Weights of a small GPT-style language model, trained from scratch on English Wikipedia.
Size: 13 layers, width 768, 12 heads of 64, MLP 2048 SwiGLU, vocabulary 31239, 140M parameters.
Architecture: RMSNorm before each block, no biases in attention or MLP, untied embeddings.
Training: 929M tokens, 7087 steps.
MLP neurons of a small language model. Each row is named by its layer, matrix (down: output weights) and neuron, and shows model dimensions 352-447. Each number is 128 + 24 x the weight over its row's rms, rounded and kept within 0 to 255. A neuron's up and down rows have the sign that makes its largest values positive.
Before each neuron's rows, "raises" lists the tokens whose logits its output raises most directly, leaving later layers aside.

raises: " they", " it", " however", " while", " also"
L3.down980 [115 133 120 139 159 120 125 106 112 149 170 127 174 162  89 139 159 140 143 118 126  98 133 112 117 103 133  92 125 159 148 109 138 128  96 128 154  90 123 160 141 122 155 138 111 111 108 129 133 116 137 156 131 125 134 133 158  89 208 139  92 126  82 109 159 113 121 129 134 127 117 133  92 150 120 123 119 127  85 107 135 169 126 124 154 118 176 185 109 130 146 107 156 126 105 135]

raises: "able", "ably", "iness", "dale", "ational"
L9.down1086 [152 125 164 139  97 118  98 119 148  95  98 140  78 131 150 107 130 131  85 137 108 148 116 110 176 155  99 139 131 137 100 134 131 127 125 121 105 165 139 168 151  93 103 135 103 145 113 113 134 129 138 115 142 122 166 140 121  93 130 137 159 145 129 111  85  84 129 144  99 162 120 119 140 131 134 145 183 160 127 135 137  97 148 126 105 117  91 138 139 114 140 142 110 106 187 130]

raises: " other", " others", " international", " itself", " night"
L9.down183 [148 131 161 110  84 105 149 185 121 175  96 123 195 149 149 102 133 107 144 119 126 155 112 124 137 154 128 106 112 139  87 114 175 112 163 128 175 105 120 115  94 134 122 129 149 169 119 129 160 158 119  93 133 135  89 169 125 137 142 135 120 105 170  99  87  96 144 125 113 121 116 120 131 161 112  99 143  97 134 123 130  96 147 146 129 126 131 150 121 128 173  65 134 122 142 142]

raises: " built", " designed", " created", " added", " constructed"
L9.down1859 [ 99 131 141 107 135 117 129 121 138 109 163 142 136 108 128 100 142 110 142 107 130 118 130 158 100  88 134 120 158 100 147  94 112  81 145 135 129  81 124 166  96 113  83 105 141 137 116 107 126 117 147 142 151 119 113 125 104 134 100 134 158 127 178 124 149 141 159 134 130 144 161 125 130 109 126 138  66 133 125 116 121 132 127 163 141 144 131 152 141 104 130 110 165 143 124 147]

raises: "fers", "view", "ached", "acher", "way"
L3.down1088 [116  88 145 158 153 101 134 135 107  99 144 136 102 175 113 140 134 137 119 142 150 105 117 139 134 149 128 129 139 175 136 105 124 129 132 152  89 113 140 118 156 143 105 167 130 150 151 118 104 152 158 107 137 112 135 117 131 128 132  90 139 118  99 112 115 124 100 110 136 126 166 151 167 102 116 104 136 140 105 124  95 128 171 119 133 119 142 138 168 128  97 128 147 118 105 124]

raises: "hip", " were", " are", " have", "ide"
L3.down7 [136 149 140 116 127 132 191 105 116 140 109 115 141 171 146 142 111 134 125 143 146  73 145 149 122 116 104 149 130 122 144 141 125  87 121 112 135 131 135 103 130 143 134 111 166 186 150 124 110 132  89 138 152 111 126 107  82 113 145 134 121 134 159 107 127 132 115 131  86 128 132 139 123 129 159 119 118 133 116 163 130 191 135 111 125 138 121 166 152  97 145  92 130 113 132 124]

raises: " million", " passengers", " adults", " people", " attend"
L9.down1694 [112 135 109  76 156 139 143 144 153 120 127 119  93 109 138 147 126 103 156  90 128 153 119 109 133 140 150  98 104 117 123 145 115  95 142 118 130  85 115 123 124 150  93 116 124 135 152 117 128 108 114 134 156 128 131 123 117  74 117 153  94 130 162 156 136 114 159 114  83 173 118 124 119 142 115 132  82 146 132 183 109 102  49 140 132 128 139 108 128 114 119 102 114 125 149 155]

raises: "r", "rat", "esting", "ested", "otype"
L3.down595 [146 114 173 130 127 104  65  90 116 155 111 156 135 128 128 147 124 166 118 129 146  94 142 140 143 135 157 114 159 157 111 126  92 134 113 138 129 109 124 144 141 151 124 120  97 157 121 117 121 154 123 120 123  85  93 175 139 102 163 125 173 102 122 115 130 150 131 106 122 123 117  57 138 137 176 129 116  97 136 139 135 100 144 120 112 137 152  95 141 116 123 112 173 116 108 175]

raises: " arrived", " could", " reaches", " can", " went"
L9.down273 [125 149  79 141 132 171 158 129 120 135 160 105 141 157 111 182 150 158 140 159  81 142  94 129 113 120 108 126 127 157 140 108 140 144 128 121 119 124 120 162 103 134 119 103 132 156 115 100 110 154 142 144  81 129 119 102 137 139 127 130 171 140 137  97 123 150 105 132 136 160 143 128 111 141 127  96  74 126 121 122 146 144 134 101 105 166 139 119 130 142 157 139 126 120  97 139]

raises: " since", " during", " while", " until", "onne"
L9.down2006 [152 175 106 107 111 148 115 114 153 159  86 121 115 145 115 113 125 158 151 150 152 163 133 146 134  74 108  98 131 158 157 129 118 141  89 118 127 170 133 130 172 132 157  93  77 129 127 117 146 122 121 170 113 128 161 208  91 136 150 158 136 132 116 132  93 137  75 158 107 106  80 144 118 116  99 131 158 170 130 108 117 126 162 122 155 130  98 143 130 137  98 118 121 131 128 136]

raises: " ", " £", "://", " −", "NH"
L9.down96 [146 144 113 149 137 143 165 166 126 119  98 136 126  81 118 104 135 105 134 159 128 106 120 156 120  77  57 141 122 139 141 153 109  90 155 142 115 119  77 141 117 143 153 149 139 111 161 108 156 110 103 134  81  97 126 125 160 127 186 106  98 160 121 124 128  90 121 127 106 132 132 168 178 115 149 135 152 159 156 101 150 132 118 148 121 146 127 161 145 141 111 146 141 107 123 120]

raises: ",", " and", "'", " (", ";"
L3.down1653 [121 124 102 114 108 139 127 149 114 138 117 107 130 172  95 114  89  86 126 138 107 133 115 162 117  98 161 108 167 132 143 137  95 170 110 115 143 146 122 108 139 130 137 178 100 154 131 115 157 110 120 125 106 125 107 115  83 134 176 146 106 108 105 127 108 103 129 150 137 140 131 118 140 109 117 132 145 128 121 144 151 114 140 112 128 124 120 138 131 133 156 110 114 130 118 124]

raises: "’", "'", " Volleyball", " Soccer", " Poll"
L9.down368 [154 147 149 125 120 102 142 162 111 120 129 150 138 159 127 130 133  66 127 130 134 110 137 116 141 131 152 108 186  77  95 113 168 156 131 142 137 154 112 105 155 163 135 115 146 152  72 132 117 135 109 128 107 120 131 103 141  88  81 144 136 179 103 161  75 105 121 170 152 113 114 135 126 125 132 159 106 135 108 113 139 119 127 120  92 113 159 142 126 172 150 121 133 118 104 118]

raises: " parts", " southern", " areas", " northern", " southwestern"
L9.down1577 [126  75 108 129 147 128  97 157 124 119 115 123 143 155 128 123 146 126 118 144 136 132 146 113 140 121  98 127 114 164 118 105 122 160 138 131 116 157 104 147  95  90 177 101  85 111 134 125 138 101 126 123 128 141 117 134 144 146 123 136 186 149 137  96 144 117 151  91 110 100  63 100 129 114 150 106  94 123 116 120 149 132 110 124 139 114 170 118 126 137 162 146 132  90 105 172]

raises: " to", " To", "To", " life", " into"
L9.down1634 [140 143 156 110 146  97  91 116 131 110 123 123 173 134 118 113 129  96 104 133 167  88 105 165 108 147 145  94 130 114 114 152 127 132 103 101 132 130 140 167 126 105  95 111 113 142 104 166 144 109 125 120 123 144 159 150 139 140  92 121 125 121 143 107 145 115 103 115 169 113 144 127 108 118  98 137 136 131 104 151  76 163 166 154 158 123 191 113 142 129 195 138 139  98  79 128]

raises: " to", " To", "To", "to", " into"
L9.down75 [180  67 150  94 130  92 116 132 164 123 131 117 106 165 129 135 141  78 116 120 167  98 113  98 103 150 107  92  71 112  73 151 130 124 155 148 135 122 160 149 120 143 136  82 104 124 105 177 109 122 115 122 155 119  90 143 143 145 144 115 122 112 129 138 131 105 138 105 144 115 139 131 118 115 123  91 124 147 150 125  83 117 179 108 180 155  76 120 131 130 104 138 122 111 120 127]

raises: " were", " themselves", "ide", " are", "hip"
L3.down1297 [115 128 145 149 135 150 179 123 112 129 141 149 147 168 133 143 138 127 169 105 104 119 128 109 130 111 113 137 120 140 125 151  86  82 119 151 132 148 143 106 115 152 126 114 152 187 137 111 100 120 105 128 128 115 126  96  83 100 169 128 113 143 126 150 136 115 116 115 111 125 143 112 114 111 152 124 124 141  98 125 145 196 143 145 135 122 147 176 154 127 135 107 129 142 105  95]

raises: "ide", "inh", "hip", "oul", "ource"
L9.down580 [151 146 119 136 126 147 133 126 142 148 115 138  98 209 113 157 111 127 123 172  95  79 106 148 131 118 110 122 127 118 124 134 127 115 163 148 116 133  87 109 170 139 139 109 135 204 156 104 112 136 102  98 168 137 132 112  97 106 109 159  84 113 123 123 117 135 111 121  98 154 162 171 122 110 123 161  88 131 125 122 176 180 146 128 157 123 133 158 122 118 123 132 106 114 117 117]

raises: "edy", "als", "ff", "ally", "eter"
L3.down1057 [173 102 112 142 144 115  94 143 132 192 117 119 103 111 113 124  96 139 162 133  91  86 117  91 117  90 124 149 112 136 132  92 174 116 126 134 136 105 134 133 138  67 123 128 133 113 128 138 168 159 117 121 109 152 118 122 159 174 146 166 174 124 125 150 175  96 114  86 166 152 161 110 108 142 128 144 102 112 125 132 109 104 143 120 132 124 119 112 152 121 158 106 134 110  98 114]

raises: "ted", "w", "z", "se", "n"
L3.down1504 [100 117 105 100 140 157  99 162 126 127 102 159 128 128  88 146 159  72 150 109 120  60 125 138 138 138 160 137 125 122 101 145 122 172 114 115 160 118 115 100 179 148 100 136  97 139  97 158 142 122 168 145  76 119 103 121 180 124 156  88 107 147 144 127 103 134 150  83 145 110 124 127 143  68 143 137  87 117 116 104 151 119 128 109 123 155 145 127  96 126 136 146 108 103 102 137]

raises: "es", "e", "alia", "ible", "ity"
L9.down1670 [106 169 143 156 115  96 112 157 146 173 125 175 157 124 121 115 117 107 129 132 153 152 119 102 155 145 128 106 131 116 146 117 147 108 138 145 140 137 114 129 127 115 151 131 170 136  89 167 139 150 162 138  95  85 173 131 148 143 116  62 126 146 115 109 124 163 118 119 113 139 104 155  87 118  85 149 143 116 144 136 125  86 120 123 111 162 121 137 137 126 125 119 143 107  98  84]

raises: " the", " his", " charge", " available", " whom"
L9.down1644 [103 135 120 118 135 114 103 117 136 143 111 155 106 118 133 132  96 128  92 151 119 137 138 137 147 112  68 112 114  65 121 125  91  71 146 131 154 136  84 148 140 136 143 131 119 175 153 166 150 134 145 129 185 110 130 156 133 139 116 151 137 147 106 142 170  84  95 114 139 148 153  72 122 163 187 128 129  99 140 147 114 136  87 131 157  89 157 111 151  90 114 124 101 112 138  87]

raises: " through", " between", " to", " about", " from"
L9.down549 [129  85 140  89 137 155 150 132 167  92 119 105  98 125  93 127  94 107 108 176 164 133 130 130 136 123 132 139  87 163 129 132 113 174 118 100 125  93 106 122 174 125 134 114 113 112 153 109  91  96  90 111  82 113 101 148 124 157 122 154 127  92 130 111 163 130  92 119 140 146  86 172 114 109 145 109 127 121 162 123 126 172 150 168  91 124  85  95 117 133 141 133 121 135  78 134]

raises: "=", "Personal", "P", "M", "H"
L3.down831 [106 100 128 116  90  98 126  97 179 159 130 100 158 133  95 157 117 170 154 124 133 141 106 114 113 152 140 145 129 115 161 141 125 108  29 151 128 148  96 128 159 108 131 153  65 132 123 162 128 167 153 129  41 121 143 172  95 129 118 130 126 129 159 174 135 178 104 124 125 194 108 152  94 103 128 138 165 162 164 152  28 168 165 107 111 144 138 125 161 143  78 127 119 120 119 130]

raises: " pressure", " need", " challenges", " interest", " issue"
L9.down243 [168 111 132 145 175 122 123  98 148 153 115 169 156 147 104 179 122  89 153  94 132 124 133 148 162 126  82 143 103 133 161 101 106  99 138 148  91  76 126 113 147 131 154 125 156  98 109 126  90 126 130  79 139 116  75 146 116 129 133 130 133 164  92 107 170  98 160 157  88 166 119 132 130 141 132 138 153 124 144 149 134 109 141 126 104 134 108 141  90 126 122 144 101 115 109 130]

raises: "'", ",", " and", " (", "-"
L3.down88 [157 103 140  88 125 125 127 131 116 119  99 146 130 161 107 132 130 121 142 127 118 138 144 121 115 121 125  76 108 147 140 167 112 138  83 139 166 116 108 119 124 126 158 162 131 102 116 146 128 159 126 141  88 167  98 110 137  94 173 116 113 121 155 142 109  61 134 127 121 146 136 122 134 146 152 113 133  96 126  99 160 105 125 137 122 100 115 156 101 131 125 135 147 109 130 102]

raises: " others", " other", " Other", " thus", " later"
L3.down1928 [100 138 136 124 125 142 110 162 119 156 116 106 170 135 152 166 143 129  73 134  99  79  88 116 118 112 135 131 144 108 134 124 157 123 142 125 130  95 108 159 119  29 131 105 145 133 139 196 114 136 126  94 133 124 111  95 105 145 121 132 105 132 118 108 112 120 103 107 137 119  98 146 113 131 113 140  88 115 110 108  98 148 117 130 140 160 129 157 138 143 111 113 148 103 164 138]

raises: "/", "ing", "ial", "(", ","
L3.down1519 [ 90 135 130 129 108 155 105 131 126 143  97 100 157 152 173 149 120 137  83 134 165 170 171 116 122  93 100 105  93 124 143 140 120 152 158 120 121 148 145 147 139 103 113 131  81 140 130 128 138 138 151 116  95 172 156 127 118 146 102 161 115 170 101  98 183  93 115 130 140 156 112 143 133  62 145 107  93 183 150 123  84 140 170  80 133 134 171 153 145 103 163 121 206 114 153  88]